Part of a small language model's weights: a variant of Muon for these matrices.
MLP neurons of a small language model. Each row is named by its layer, matrix (down: output weights) and neuron, and shows model dimensions 16-111. Each number is 500 + 40 x the weight over its row's rms, rounded and kept within 0 to 999. Numbers have three digits each. A neuron's up and down rows have the sign that makes its largest values positive.
A block is one neuron, or neurons of one layer that tend to fire together. After each block is what it responds to, as a language model described it from the Wikipedia text at the highest values.

L6.down72:533506464501459499549423526485555515470510497511511450498550452467490546472481473567476499495490425541499513528548470601526441531515547482517503477479508505468434431502477487525539432497457454482543510520565479503463497506398508472443494517535503538525479538502533446465503537465464463445
L6.down135:524473511511491492595489460502534498451543524430509514460489497497545542524492458452493522522510507568479513493499526552525479589474438580481506493441573557462524502532437516513523538439523488491448504474404474511556402438514466517480545516498491443508583486515547495444588521512501556486
L6.down197:467487502488527530524491459457548466409571505447524517511541496509522506475481532522522493503518528513514487549495567446544541538495544536557538491562474562407544548515519511496520575561535482499457484504534469530495536507482471520447510469474449429497519496499503570516527488456470491530
L6.down511:538539587424502481521481487529480524518533579491455577519510435526509524468495536505442546481571524474509481499510436447457545508485520448550513429445477533503478499532477467463522448546533523478437551446509510498474505492491514459449507510492468473510533534499469468529540584496522522488
L6.down517:576495488449523506545487483527541371429549513454472519488517549513468489454545530589519499554468477505434434522535467557496461539512475561466477473550519579412501543540483574495453541523519550483455506498396412485441478516538487526508476597512462525456520508536584552522504512535414487458
L6.down569:484431523534502493454477519472522502504506505583587510507480532489505514452507538504475500514490434503590603471525470534549479493506469464594490444433505496464484435512518532528503506498490490519476456483542507485493569521459498470421437452482458453516477516501467482489485463540524510502
L6.down626:498515538406529443504476531504484504510441482448482473574461530528514466529561535469531485465495541588541505511479508544507364578554512521469448530566507508450507531518486547486542513447475470433430481538456457441481438495527489525491412524509511493419521465507515471430505511507499496505
L6.down646:512465503460484618593521569510537454555470541488403500506479528534504561513443484536463508508514444514467548544542502562583507504455505453539474595544486499540488426538580491435573530514571495474476463495453506486502466448537487542483519508537496536482521465523532502451465484502500490491
L6.down670:515519464516513526519503494523483494486565485438505520523525564456490491430487485504497549480600497456489542510486433521519510518469550551543529491485510432486455536580624506512493454446540458478461459572476532503502527459470433491449532481503501501521480426537524516488498531505526484475
L6.down771:451467470507478467469504521520510526548492471457527516498473549557495545480489452507487461565462513543533505433496450492511491551517515508498500410496471441504513405515467542528515548484407454507482503502543518558558502463526561438540485490489517477516510542475577484467477491443521573489
L6.down1396:529555469496476501477617553487520472573495513552521541509490515460498555533577470451456446521519510478502519479470439465486430531477522495576549609507560582508492551520469497503514535464540465490471536423522475467498485448576465509443474487450416519481471548512448490538433445482465499454
L6.down1411:532516510407504496516523477505390520437527446456462535515466488451489502519512531494590493519487475518448505513517518490456484509522550560510531562504525462526455468505535455478500447500458426499472483487443528481504536518518495488498436454409478558541541485541515519541516490484527461515
L6.down1818:503462524550497490570516519523460440543508407513474467527491499518523478455522530536511475478495495499536591557551495481456469459527463502475450484530434471508496435482511521505497533457475451476494488461486563541572444436483572553467448470505467509516468514434450454449446445554524478551
L6.down2120:498495527556566544492519471503516490503518524511487489522564480501511449487484494529470542548496453527485443474512450563455456598510505465494476481548492494522487527514531478472554494491515472456456553509479449480458464518526489464559501537415489513500438484541448490500490541458478532471
L6.down2165:504459506530473588461430479516466537556544488494489535576480464516545472482499490511548547573485463511474474533493523474435545456457442526541474411529473466452474450452506519565512456415458450592514494553474501433548473432521472505507465469489541532529548460581489487514455514541508499538
L6.down2326:404483449524473488448447532520439587561588478497498529500531461460420485462539471477497515529468408497477456452511513528531528537535569504465461512449473454426475539536549522536522536488550554506549558526554458480442539486501468478535544540480452503488498490473458519503428509509507464446
Attributive adjective completions. Final token of an adjective that modifies a following noun, often after a/an, e.g. intricate, attractive, extensive, engraved, deep(ly).

L6.down30:482535513493507453433524562494485522481553453498533496456528574520572472538454535563435523465538480497499483536520497481502479466490525424523419567516438463486569465494478521432475487497506467504515508513501488509452424493418518475519469442508492492494536426499452457585470553547504474527
L6.down99:559453495542581473553473501524549508524478486495461422501451443458508509442462592460536479489505529531460487440437484502472516545515512547525535485457497574500477504405450507491528568511500564505389516505450418476471524503477513484522515525438491490512583547550567469505498443501488487456
L6.down145:453525487546502513539477531543501532520461501474439518493465468504480538565503466462507500507553520459491530486486560436555482494540552431502495532501448495500519568533565542517483490511545472509462552559530515503459474515528453544489498497476448477478544585576473560479518494478514577472
L6.down196:486518514481431507495459538445477479477519517480477553490510454528515536543500495428503489508545552539545480545503468485520565567425460595561467541578422496506467545500461505470414469538520435555498465507535498493522464512444469514535518466452465441477499512501521523528494520522491552484
L6.down272:492588499494475514489484562457550563501510546482462468585502456540442546542564516454502568411433425451467526551500426411504467488505442540475445449488540488479517487491444484594536532491523507521532559496469482530530560506549485476502416530503466409445510523549441463510466563451474535547
L6.down528:422523526455514457437531536500446490527556473519515502505527593457543531515529532409446511531515433527465510600534404469533444555477539488523482480457507501517551446512488498554548565435570523505550506566479475485482465510472537467465486567515457573553515407516508539476545497507488561452
L6.down661:483521454537521454529567477484525515482526518478500552517532463493544517490458502519494484450481520432532464486476545537425468514475568559447495509440462502427484461453531506581511499551527506461495510454461486561484458543460515443468498499450493522520515412531536467501470492483508553493
L6.down966:507517453596548469510523471489483510543457575477501466472483519496488508513476452480479534440559551469474464429506524495501452546593530434529506475535431523545539505463490545514462468494541538514531472528521529528523480513440529528447415520502525574502467495520503462556555410519504559457
L6.down1259:495463481599589418513546509606471502550479458425554475427521505498543556508511512487483451481527484515541452574409496477457522488556543496449522529480564454487442515470489533504482509603526496492459483463471507451510490491463440512566512478484540530486483458501529529513473546426522535506
L6.down1331:501526497516501478478467521522453442497506482534459486481516484481513474496524493482530512528473525437480464529563514484533499509459535420486402457508443489514464555518530493453491511471551477532461448549514478440551527490586488483488487583455497493434514463485527550496541511536545437572
L6.down1388:498509499513453417536441508519469430526453479523491527533453500529531490486474468464510498557518549468444498588477444490583513457449485480529448481447452398549479492470505442586460519565499502580487468486517499488459445462433523426498487500549501466506532514527497478527463505535481480487
L6.down1468:537540524526527453470527562521440501419492530529447520485483474488448501575582501506509509484527561557547499492543554476520475479498563579608532483481486541469458560513487455540483471470537519496460559536507509551547437471480467559462478465478476489489463546562424493462485591477513541559
L6.down1510:491475456494514527469543440540524538456549540564567489485544477500438476536550486508488483494488497451552467516501517516450538530543497482531512514440445467481465498580472473545457427455578488482480518490423511411480491523465532457517436538524464559469507479465573489579531506528488483516
L6.down1933:542533484448543362502561438477465468514477480477505464366497506524499504490444475496466490513525514506521533468469526561469490472517514471515490469499461513550495402482498458536488482589499511482545422452451524544545493531584481549500470480494502530555461539468520483518524537457468426337
L6.down2037:492423523532493490543532497474576480499548485499509500526428482517380571465472473511475546517587506493512476522493489429503512498510535495514521509566510448557485467488486511540516426516564501459501479504478455425493484475414444503461494518496469451608525564564489509574506470507472508521
L6.down2294:513477498533538512513511550586564470528495538509494559531483519554453516514537502474494517572504496466512531504491549503519504522455447537496578433485454440493547481469464496491576511505489512448513469395515498478517507489463485570448489485459575493475465356476517510484507471543509561569
Table cell separators. Pipe separators between cells in flattened wiki table rows, mostly right after a number or blank cell, e.g. 0 |, 26.70 |, sometimes semicolons in number lists.

L8.down303:441519576557443453550522556412566557492436503524521543519520435492504473515510523475466551577524461539457525441433475476516496608500424495472512447504443487519490580406574487509491533553513479495465517505491559577468490482559518566527511468484475461461470505501466555474549486548525524480
L8.down615:433457551492523549544550519456521462520521512563470416616451488526512515449513540494469508511513508574444505499494462410511486467501501418462521448471455528475556531468589481523559453544556472506471540458555517502409519497481542468486449403517525494455486488526519481460464530467524517576
L8.down1078:491514494523495473447509488470416502487505392418496495425554461486436512492550498494488489476498445529535498452535515473490502511464514483452487513565508488428542497480467483538480441473498447471541531502461529511502465542477492507453429436472485563563516498467519433481462482519493516501
L8.down1409:531491492500479504473525466445528513480521470525509460495471555518465491535477527468492502511437585536463540470539473528481435488452511516511476486529453520493511493456444504521531521505483564455545504535465484548513580475542538500460517513419494495561548461490477542480569443449462524586
Empty table cells. Blank or dash-filled cells in Wikipedia tables, mostly right after row labels like Majority or Total votes in election-results tables.

L6.down25:509503472467412487434471551546563537489478476533587526566442439529474514468456486541486499538497524519499509532482473441512417487425487455589591518524463453546486485554532538520546520471503505518510537451499516522423462538494526532462530388518570546469538451462484525501519436456536517416
L6.down178:455517525453589531503507476439523500524479474520486492484455523474546555450532485477484462476483521483526573535547541504541508458504505528578555522479434476491496513483488499471485480519489565572484577449509467507556440506475522459487496424543557521504496542460572511547513508507523511487
L6.down218:509579455527528488571502494536570492483493498547503445562440531499504532508454508443431557554513527507513449438491516525579478447514594577519543513414493521517442513458497481524544495461462567488508459528594488481530521535505424557468557507496496455485509512534476462497577585451469464534
L6.down308:512539422486467495529506517533536533542557521509451474431482450490501529526480522442444496544507502456529513409496508504472494468497526447516513531457440527538425491512501471476593505526529550484440464459446448460544421429428484549466516503433477525544523526480517493517452451485516453471
L6.down998:434455499504524460485571539504546450481394531530503404538528505521521507502573539566462523554491449483515474480525503460512466477474541485472542568487498554520497533403440435532517498442457484465539479523465579529508520510534472514477487459540499543507487605521555549534528572561487481503
L6.down1056:514533513599511524507500520515505461519486567522461528540413488485533508528503514540547557461440522537461510462485509446484532516486517469508489545445516593540541461420456476483528486477473564471466552531429547472534528500521543519468528495547498538475596543433510547501526496519503517509
L6.down1283:449547511555540477523492466519523476504419457520569509466472516619543492548449525538485559513524471536545518470478514452530472427501545463508526451523510515540476476523533546448560465508483584497476523604529478503474550506508560522502528518514526481494506449468482513486516491504513540484
L6.down1681:546440504455553553530509553446499493454517468461504427469475536538527569487446491482521483507492416480525503432535492479489533517493500477548492483536509465539492420411493484478540526432508452550449481524494584465519435512440490496494529446486482491544481435627506533461493460481509507514
L6.down1778:417487591533523502511486457526528456544493495472542554525493524471495541585487532526559527519517469509521447470508564574524526435524502575408523524505512441541523480491522505518494564524518596445533488483468463528564463446466493536488528523446529555544473493503458458497457467549524476490
L6.down1881:514541512474471482589560517477516423459465477558521575455446558586497483439526484511507467477466486536554461457428502530476517488472495571522574537496419468429524478419454548503522489511532556454537542458529528581531531525445508467455474553520539459448486501543602433501527492566533464514
L6.down1995:429452531567478492474520458499528540540463505500503542459503483491498468505519553528406531526477502479512449539471489579536488429530462489449532556492406480481430530495589550544573442470509482505479468526529509449474484522491546508476493472509524518572462450547498524516517547522440486511
L6.down2018:484460479471540547553571459475509449551466537480443569496512496502555442530486453456489490473468520412486476501465541534549525462499508446572533455498413554475465528492489502428474471459522524497556503418527540587531484443427498531498498541508511435536413494474475556522477545490539501493
L6.down2034:464389501491524489485473499531496507521513537512523442484411466452488504494521540480486496519480533476498489413518539545501483448524508546509520518492486508552471522509479481428542457511514521517415546463546548522558495540496518498499466466449559539493568509456443493569414444495517505503
L6.down2058:476454516495504503563508538471491507458540481555543437532489467451450512534576473496499492479536465450485471455522451571536492457532447440580502536575469496517514494527567482497572534499517498487460504479504480402547515476501422468552542480556516426495543566475496540567561503498472535447
L6.down2085:499490496540441521505501546525489476478515519521483488509430457547471464478520514522479511508465480486514578564498537526438494462535439549518446461534455478358488491508551521493559524509529506519489540456462480502530484483547481480452504458618548454524477462498505552471582511515485438515
L6.down2194:466473522500513459518425516493489536530432502545598453482462449476478433458490474496447532444450500557522514518544495542522514479542501556518513455461477537523552516573473446593508462482473514562496452546519435518513580498401532417474455500481514474530508518497486535553474480589481499443
Year final digit. The last digit of a four-digit year in dated narrative phrases, such as In 199|1|, On May 25, 190|2|, From 200|3|, plus the s of 1980s.

L2.down1882:482485475537443498516498456403525505575494538493520570492486449507536493475517516516472512518536546493495470524474475521471511584536436468465481478487454496515539539542491523492589563435472487479462471491510507506551554555476500390476423549463416492571578529555537480468469477523462505507
Derivational and inflectional suffixes. Suffix pieces that complete a word split from its stem, such as -ing, -al, -s, -ed, -able: demand|ing, option|al, notice|able.

L2.down1119:560468576576502451493454496476499525520572505440528521524528523454502552472462526482501538459460463460522479452551505477487573500593476517471502583499438520532527558557535469465477528518450463428422479482430551511423511560501512476471502568564491481534457529499431587419556428485505546421
Separator before table values. Spaces after table pipes or field labels and colons inside times, just before a numeric value, e.g. Tracks: 2, 3:54:19, | 0.72%.

L2.down405:513529471480502479499509499466513497564604506428548476512504537514477455481551542518490553486477494574489460519475545477436516456441558400502431416504485496529477529529494441549562496431495407504473497450482530472527512495530537503462506529508460510488532507500524500538492520532546461478
Year final digit. Final digit of four-digit years written as word pieces (e.g. 2025, 2017–18, 1856), plus occasional film or warship after genre words.

L2.down158:507508533532431560512507481430503548497514506508477521511457532506556540486495432475541499554479517586517509513474539478473470514462532534496478496468510494505547403558391516445601472584472446459525480437524485481548484506478466478508492495489487451551476507515524585429587477517460441529
Table row-ending pipe. The closing pipe that ends a row in wiki-style tables, usually after a number or empty cell, e.g. "| 17 | 0 |", "| 26.54 |".

L8.down855:480455503440508565505433551426528508569410489518464554478536513489557491520511513457502513549566500467536509496482544473534518451506407533491475500459532440531481497581525556491525590510480475501467494492513502490486542516530507486427482427484574472470544539450518516510545494510472529441
L8.down1426:526450519527513506408495428397500508515513569496475512493519552481500432466568551539503470487445538451487555482488500546515482475495490556496489477510586497502490485559565482487513468543482479559514492456478544554546497534471488537446519505434516515545505476484554622468469488488500557471
L8.down1636:510446476478454490619549536550522480512509544561519545501530450497622545459492425519539424539473480538526489484476537491442531520530505474555551588439476465491516474456428579503523560495478486565456496571470475496516482522570554492537502468491494506444476471478491525592536508485469484460
L8.down1890:504410534518477466489464448484409533482510493483471469556522487507539523566533419548498452486534464562480440517497520461466527533471483572500491487568422538490509523461454486417482503534432563522483482494502543435531554525484491512433474432449421511541495479474502498487449469529462523533
Article-topic back-reference. Nouns and pronouns that refer back to the article's main subject, like the song, the series, this version, it, also, often right after "The".

L8.down539:504494362474451498586457557513510517440505537554483455501490467433564544586423462465531555490500446449483470495527456499528509525492546550528454534518481500535489486467530478457468439487502439519445482509477493401556532408479477496518404517492496480523593508556477437427470521546505489541
L8.down1115:545482515421498526507487555447481421489519504565487565526463448490489526464510510459548528487520515460545487482530476502492507470495494496535429493534456458523561489483467470469489504546501545431521527477502499532519506510449462583530487475457563533556479528537460501514557475512485566502
L8.down1698:522467547471523548515486516470428611477526504446563459524522532434527508481429508568459521508539470512453489459488446531503521545482483578454531525578519436496467490456495511455498499483483508489574487526517555525496547472531482530461462507516580451402464560505546484576534572548449534534
L8.down2199:465505508543584486502468540559576523471517470448530474524434525484525547471549422486555434566481471505491532528540486464560433597570465459494508445502513409491457466452454512494483502495501428530451455523453470489512471548549468544485483506424486489452445535516479471490468507542520520510
Table separator after numbers. The pipe-delimited column separator that comes right after a numeric cell in wiki tables, such as election results, sports statistics and season records (84.79% |, 58 |).

L8.down30:504524481554456532514506510503494399470484499477498518486532450473468489497447500449489401578519459515543518538520535528526536522546481478529489516517527499420470497485442498531519516462569525525508463504535451537518496491480464542527492420451442534496519447510450490455444498480482450502
L8.down57:461508474550487490515522490493535436486480457589467516515534560477485508485537462576522533490479476505469498478457522514507610546454480509515526421532494571455450451520522493512531514538466402478505518493588452484495496573484485497469452490523428487502488476555558505503437501482450526561
L8.down180:533495522439525547427444565524585482496478514573501584449480506502453461498534543460512562422537536499534563516512527526525538497454585471486505483497493569491509496456435526523485513500517437505470520522520496537505464453542525556513481452505449496456464545474508435441495515498465448510
L8.down2116:505503455471501520496440571538474488524498465528533549499520583512515423477467488441481443498466520535591502444446505446520538445531455417497493507540529454499499460528431440437526553499475470519456530547502422576511474524490520490503493540484487516517551473529545468462476450470433534536
Space before noun phrase. The space token right after a determiner, comma, "and" or number, just before the next noun starts, as in "a| praetorian", "two| kids", "and| 47".

L6.down53:570453480519467478502493505507533413503455531547487544523554505521431520522512526449443422523523566537520495456574451509491440568507488463541544499539455457523513474520490517513547499424536529520491522453524451498497598539430503489493487458556468492479486501495456526468499510517466513442
L6.down65:547445556524540520466543480501538471480533487545499446578605563462487574448488466543513480475510540518458543474522529524456486463536528470500448538518465517512446434470464509480532496472434508449541532521551491536539457521434523561505436535461496516533570544557515507480555485545508451542
L6.down227:484504492519466442530474541456537416501467507461478538488480523455492439461555493429525465517469463511525516468553507590509456531440482571484476523484479451574475538561465442491500447556505498473508535545508468464566524477504528418545469468455436461447550509507415557442476527487468513486
L6.down527:466420494511497535499442553517468495483556494496531550469458500483517493526574434504559529549508453504448553541553493520504466459514482506499492490604478454457559446443503534526485525497479515529497484493501590416434563478468526417577497555517467535478541497491525496463532505529482499535
L6.down607:485494601491555517506461517507516426468463506499488507482496551416527445516514511491515495473539560495450531531536497461558498551508526413459488505505463465427479551534520503454516446505493436543453476537524406446442492517477464469452422353521430482482481474470495549502469484491445532483
L6.down722:561505476498500494448517488506534446475495524414473469489542540483499529420505527419436460534469502576516530554531539523560541506541459492548489478528462518432474487462508501505542505508456515462472445491460562520531475527514572491525530541533473467373541495496488493450411473500494515492
L6.down870:439466422465562473456512414441505490527564421528476533538580564515491441474477491543532509466520471517407527530397551566501558470521591469492442537527486499505566515549561465491530438501514463448549573481514475490493480562499521563517502499550493500507490488552512534503555476472550489497
L6.down1210:534539558542515534454443484483492454441474534488455394473561514532466521545568465451483516564502505514435462534508438495595512532547525481450529487521454515529506510453530457469585445487455526520574458499499515485525540481494504470474523509540560493520518468514490467476529503531500522436
L6.down1317:525524503511500502467492493509495539536530479543542531463514548485559442497509532459454540463552461540484549476503470464492530485470494551502540524512527484533516511560474473457435575478425490480447498539493498490463451496475517484526385504533594449509543530478495492476424456544441520476
L6.down1360:433544485504619419507496450506474522495601543444470579459515507553554441438570552525460514543501436492461510489454480501398498480540507518491503555497471524472485536501441488561485489514522505485463437506482511519501564514498479414493539498507442531503531507492495495349511482547515485417
L6.down1489:456512487522481476502527531495522466515485471478479525425485513481464364480519524506458552471461443539485480564532557531526543474498473462486513506514479534491510444573493488540474479461454492540559481534496403481535489560485512403504471505523477544498447486542462513510454462540420475578
L6.down1598:520543476579511482461474464524505506460522532534520435528516566466414515480533557447548553458498567480534522503534562564440496486490539475477465599547546561592499508496525476502513556422470462497464484507447479532562460557434490518513474520512475484536469524510519436506483476528466527504
L6.down1794:553473511519553475538545523519519479477536462512495552566560491592534584548547498490541465418490501465446491451482521463491449476482514473522562401517550567459428502512483457499531567514523428497558425508460484420457419492531476487535522543522518487541491561490409493524479425502478535488
L6.down2003:501543507523460488541440460509492459516557478438522478507546461454512484504499441481517472510582524501496472473497520469474444464448551580502486457492506475516421436514531457509528521524622457504515525527466450493498470445495438521481503526511488460474508529491510543534530494437430463491
L6.down2051:491543560463587559505531586550519470537545518551529448481520555486537491512497396521514528423546445467529528537535461480527489485492525484517502537508557467530470522510536490520478599541474426438517568451455513479473510499552513508468347513540516515519533499530580499386504536516451499429
L6.down2238:443503491432458489458483549505444494559476527504536518543478540512505502497504409487395505518445421441416481451472517456513531594449502491560515469483498494468444469478447597423554555475494491444496513454485581423450483480481477553535514499475485520466543497551429415509554550498494498513
Word-boundary separators. Standalone space or hyphen tokens before the next word piece, strongest at hyphens inside Korean or Chinese given names (Eun-hu, Wei-dong, Dong-hoon), also spaces after he, a, and.

L8.down43:519599530454518403568441532522445465445471573524485543517528461535526510515505480536514425454504517512512476519568480545553585477528639527526502482452476437464527500580486551527564549521498560455489534522530553479595545415506459428505469573459460464475478501544536483473536510509447510426
L8.down70:421428515476554424514527453478551483481461537422495531535420482501516464473584402465485526505424512511499533491499510456506529441491507552521530455481480509456452522556449472489492486494518484514501532520439455486510545445474595504523564522490540456527486491568483522485519499553443519476
L8.down442:489456526487488510508462500504492451474477510419497518502487474481463493486472512488439498466491526517417508526506532529440465447505431465502552475432540495447515584484566476574543474498508462486419541506526511504509480505450546440509530513576492580449563489523547454471583519535423525527
L8.down1371:514436541504443530495486470514566466483511526501459482504483456543519547531480516523554592457554490484595525485521439445532492521494556484562573451478503487527422521462469552403500515465523475462505519488493554453488482480491530583438458585536462542500503523484535505499534470537495471504
Adjective after determiner. Adjectives or their final word pieces right after a or an, the, its or as, modifying a coming noun, e.g. generic, attractive, hereditary; also odd digits.

L2.down776:477442577509585544517508482428510529444494447468560529537551579476482543489510519417534447409451483576482501504495493499491533533527494484452477513611531434514447474486442523464492403509475531482513527492521508441481472485435402475495469491468505488514517533455490553478546466439478512436
Start of upcoming verb. First word piece or adverb placed between a subject, modal or "to" and the main verb, e.g. "he th|rew", "could s|ketch", "has also", with some compound hyphens.